Part of a small language model's weights.
Size: 23 layers, width 384, 6 heads of 64 (2 for keys and values), MLP 1024 SwiGLU, 48.7M parameters.
Architecture: RMSNorm before each block, rotary positions, no biases in attention or MLP, untied embeddings.
Training: a variant of Adam for these matrices, 339M tokens.
MLP neurons of a small language model. Each row is named by its layer, matrix (gate and up: input weights) and neuron, and shows model dimensions 0-95. Each number is 200 + 40 x the weight over its row's rms, rounded and kept within 0 to 999. A neuron's up and down rows have the sign that makes its largest values positive.
A block is one neuron, or neurons of one layer that tend to fire together. After each block is what it responds to, as a language model described it from the Wikipedia text at the highest values.

L17.gate164,221,215,262,167,123,229,254,156,193,152,228,171,238,161,178,192,156,167,194,260,263,200,169,201,200,225,254,184,195,176,189,210,224,148,193,175,239,128,160,231,236,266,198,189,167,188,265,200,246,216,228,198,174,219,257,257,181,247,189,165,145,262,152,225,193,160,165,248,227,187,225,157,224,176,115,195,221,243,195,209,157,168,274,212,221,219,191,324,195,228,197,111,243,239,223,200
L17.up164,238,242,222,256,181,217,220,142,206,228,147,228,185,217,249,246,236,227,184,251,141,202,253,203,173,136,213,236,181,265,150,131,240,173,192,201,106,176,212,185,288,257,241,174,167,220,258,196,150,202,215,186,183,183,211,158,213,269,181,227,245,209,246,223,251,128,171,168,188,222,194,214,185,229,224,151,154,211,231,141,218,197,196,254,252,139,167,242,99,255,166,272,177,128,195,122
Responds to: Fires on pipes opening numbered table rows, decimal points in numbers like −7.4, and mid-word fragments such as susp|ic|ion and ill|um|ina.

L13.gate145,166,159,194,220,227,207,206,149,165,193,260,221,145,142,294,218,201,195,140,225,205,187,176,152,196,172,216,273,150,245,203,139,224,159,268,216,210,199,174,176,208,250,170,174,125,254,171,258,257,131,253,251,221,267,190,208,187,231,228,232,219,214,174,201,223,257,195,136,170,185,211,194,198,263,210,152,205,192,226,223,221,187,146,153,249,234,210,99,233,247,150,223,164,191,203,184
L13.up145,187,194,271,186,214,192,198,250,142,271,214,207,234,227,173,126,180,239,134,163,183,232,202,205,180,168,248,157,226,187,273,188,190,191,218,156,243,228,278,221,181,218,184,238,162,146,148,197,130,269,199,195,207,158,271,159,235,193,200,255,183,121,125,216,175,190,144,123,252,183,257,197,181,148,195,241,210,220,248,96,200,185,151,234,197,195,195,148,173,137,189,197,207,242,208,204
L13.gate288,174,229,274,213,133,203,148,237,140,302,160,197,204,226,204,197,200,190,278,185,183,199,204,294,214,188,152,221,248,231,210,236,300,191,211,253,209,256,232,248,268,227,229,225,260,192,243,220,163,147,203,174,261,256,180,244,181,226,197,274,191,132,222,249,220,223,176,183,191,218,192,237,230,209,251,237,213,215,222,164,267,177,247,211,192,154,217,212,197,185,231,135,246,241,231,235
L13.up288,233,145,181,207,177,234,148,180,183,228,250,231,166,196,210,200,169,244,233,135,152,267,174,222,223,146,195,210,108,182,209,235,157,252,184,197,220,215,225,204,217,182,210,191,104,209,191,277,206,240,182,185,213,267,201,212,168,216,240,166,155,230,233,180,178,228,184,111,174,173,182,246,244,162,219,191,117,155,174,194,217,190,245,155,127,293,148,250,249,221,219,202,235,162,157,280
L13.gate574,199,282,259,217,224,238,203,196,170,210,166,169,222,209,201,214,194,214,239,277,246,189,236,183,196,243,149,258,149,166,211,217,172,150,187,209,230,244,203,233,232,252,185,182,174,206,186,252,216,194,226,265,232,213,130,135,210,189,213,175,269,158,238,206,200,203,204,144,221,162,163,213,138,212,231,217,220,182,229,192,283,257,123,135,287,179,239,206,144,230,176,225,218,229,179,198
L13.up574,172,179,222,165,209,176,215,132,149,206,187,188,175,186,167,248,181,235,278,207,185,163,214,139,176,137,181,200,150,201,157,226,233,177,156,235,195,191,142,209,254,213,194,235,138,242,199,208,167,198,217,240,210,242,146,258,238,202,174,160,216,164,208,230,234,304,127,144,205,251,172,203,182,227,216,259,215,153,213,124,297,275,183,226,234,152,112,222,210,197,166,199,327,221,219,209
L13.gate587,265,253,187,149,204,119,167,164,277,205,183,164,127,206,191,244,205,108,225,216,212,180,215,213,163,165,191,157,220,218,322,132,182,210,279,143,248,212,177,273,249,210,184,209,187,116,184,197,214,272,181,293,161,255,235,154,195,178,180,224,225,221,280,170,198,203,200,160,212,264,265,260,230,204,198,246,213,182,204,200,238,225,234,172,273,199,154,216,196,220,168,215,234,185,258,249
L13.up587,201,220,215,104,191,199,213,150,243,220,206,182,191,232,238,208,162,259,184,89,187,183,224,201,185,173,291,160,264,299,269,133,275,283,231,226,233,189,131,197,266,277,178,199,225,178,209,125,188,233,195,222,177,242,256,208,253,237,216,149,204,159,232,164,120,172,201,183,197,242,257,258,214,247,243,250,186,200,235,197,243,255,241,220,189,273,190,239,190,232,149,271,206,220,215,260
L13.gate614,146,154,318,286,210,233,165,182,176,190,185,193,189,185,206,177,240,224,173,243,184,209,226,179,208,189,202,233,204,243,229,150,150,118,256,227,198,252,194,208,198,246,160,197,195,114,115,231,214,210,225,290,248,177,207,259,260,167,229,208,169,143,247,181,181,265,201,154,200,228,180,265,208,186,200,178,160,255,198,214,123,243,232,172,256,252,232,103,194,199,187,147,149,155,166,229
L13.up614,231,259,226,219,242,216,239,231,225,252,208,157,295,247,189,233,166,139,194,191,127,177,237,239,148,165,222,175,203,158,181,251,168,165,236,237,241,300,220,165,218,198,195,229,215,202,157,200,207,183,226,199,154,227,291,257,220,263,226,198,177,168,205,215,226,208,162,205,181,192,221,175,204,209,260,301,140,146,181,188,250,166,189,208,201,181,250,179,198,226,117,199,190,275,259,258
L13.gate869,146,183,228,197,214,212,202,159,226,238,254,181,190,203,225,190,211,207,245,137,199,171,234,156,204,237,195,207,229,156,179,201,161,274,242,199,154,251,236,248,282,284,211,175,199,101,199,274,186,285,241,160,231,251,157,175,273,197,205,244,280,207,211,237,167,236,139,158,196,264,177,214,189,220,196,203,275,194,266,226,192,230,216,219,273,124,193,232,160,215,148,174,221,172,178,200
L13.up869,203,303,181,221,225,210,199,187,254,261,151,195,224,252,213,117,218,236,140,171,214,276,168,224,257,199,199,215,182,192,225,190,200,269,150,171,301,212,191,216,129,225,232,155,239,154,249,264,198,210,284,173,231,267,254,200,159,163,210,169,206,218,200,206,156,181,211,194,209,125,217,167,198,94,215,181,190,221,213,186,281,199,236,195,205,204,178,189,226,180,227,194,283,204,157,191
L13.gate919,187,256,242,212,202,249,184,149,130,239,189,191,229,246,230,210,160,187,198,230,225,195,210,151,197,231,205,187,170,288,209,169,231,196,184,225,216,252,233,201,224,272,196,167,104,174,168,294,215,217,218,231,193,221,230,205,236,223,244,174,224,139,208,189,164,221,148,138,196,166,154,207,210,147,221,257,209,164,205,211,261,243,115,173,251,223,220,188,198,182,134,270,325,272,197,183
L13.up919,136,246,249,171,218,237,239,201,143,237,162,156,243,174,200,228,214,186,215,211,193,237,222,177,126,223,195,248,123,223,211,203,193,175,157,246,134,221,209,244,240,275,158,241,160,221,137,260,235,216,238,241,227,244,144,211,202,221,222,232,299,133,204,219,213,225,168,135,202,174,170,226,225,159,244,219,209,174,200,188,307,271,153,220,243,220,200,172,198,220,160,229,246,273,187,186
L13.gate1023,251,213,196,219,239,235,196,234,201,173,231,145,228,224,179,174,193,123,207,179,182,244,235,239,231,195,226,205,172,259,215,154,187,152,199,264,167,199,212,264,261,308,157,215,235,194,260,175,209,205,243,245,259,219,193,183,282,130,251,187,245,228,221,197,215,240,187,202,233,167,220,188,225,231,254,271,151,182,213,157,235,251,284,172,259,128,225,181,220,125,181,271,196,136,210,173
L13.up1023,219,190,169,187,199,235,250,197,204,243,216,231,169,177,165,199,194,165,168,195,199,150,117,212,171,171,180,153,229,209,246,140,241,237,215,164,165,208,222,166,257,134,233,227,150,227,155,209,159,223,257,306,196,236,314,172,178,247,287,232,190,182,254,185,222,185,181,185,203,259,276,244,216,187,190,196,171,133,199,248,233,202,250,175,221,170,218,219,81,219,248,247,212,216,274,237
Responds to: Line-break tokens closing a finished sentence, table row or list item, mostly paragraph breaks in biographies before new sections.

L17.gate635,161,199,247,206,242,188,201,119,189,231,211,162,204,205,264,234,187,235,156,216,187,180,261,195,215,213,192,221,146,273,209,202,221,207,178,246,214,186,224,164,202,248,157,195,129,213,173,265,213,197,221,201,167,253,173,252,264,170,224,194,266,146,203,192,164,248,209,195,175,114,187,261,212,156,203,275,177,121,217,172,257,261,160,213,252,191,186,238,184,238,154,238,308,250,142,191
L17.up635,182,167,223,219,248,183,222,220,169,243,167,135,230,165,198,253,226,186,192,233,195,210,219,196,185,257,175,249,163,228,208,204,196,191,169,307,155,165,228,224,248,240,145,247,152,239,170,295,208,197,175,217,192,237,145,264,204,214,165,230,293,104,211,217,195,249,174,190,179,197,211,265,185,148,232,234,208,203,173,169,272,274,186,232,232,217,200,235,155,244,142,225,220,229,138,214
Responds to: Line breaks ending a table row after a closing pipe (before a row like "| 2013 |"), plus blank-line breaks after a paragraph's final sentence.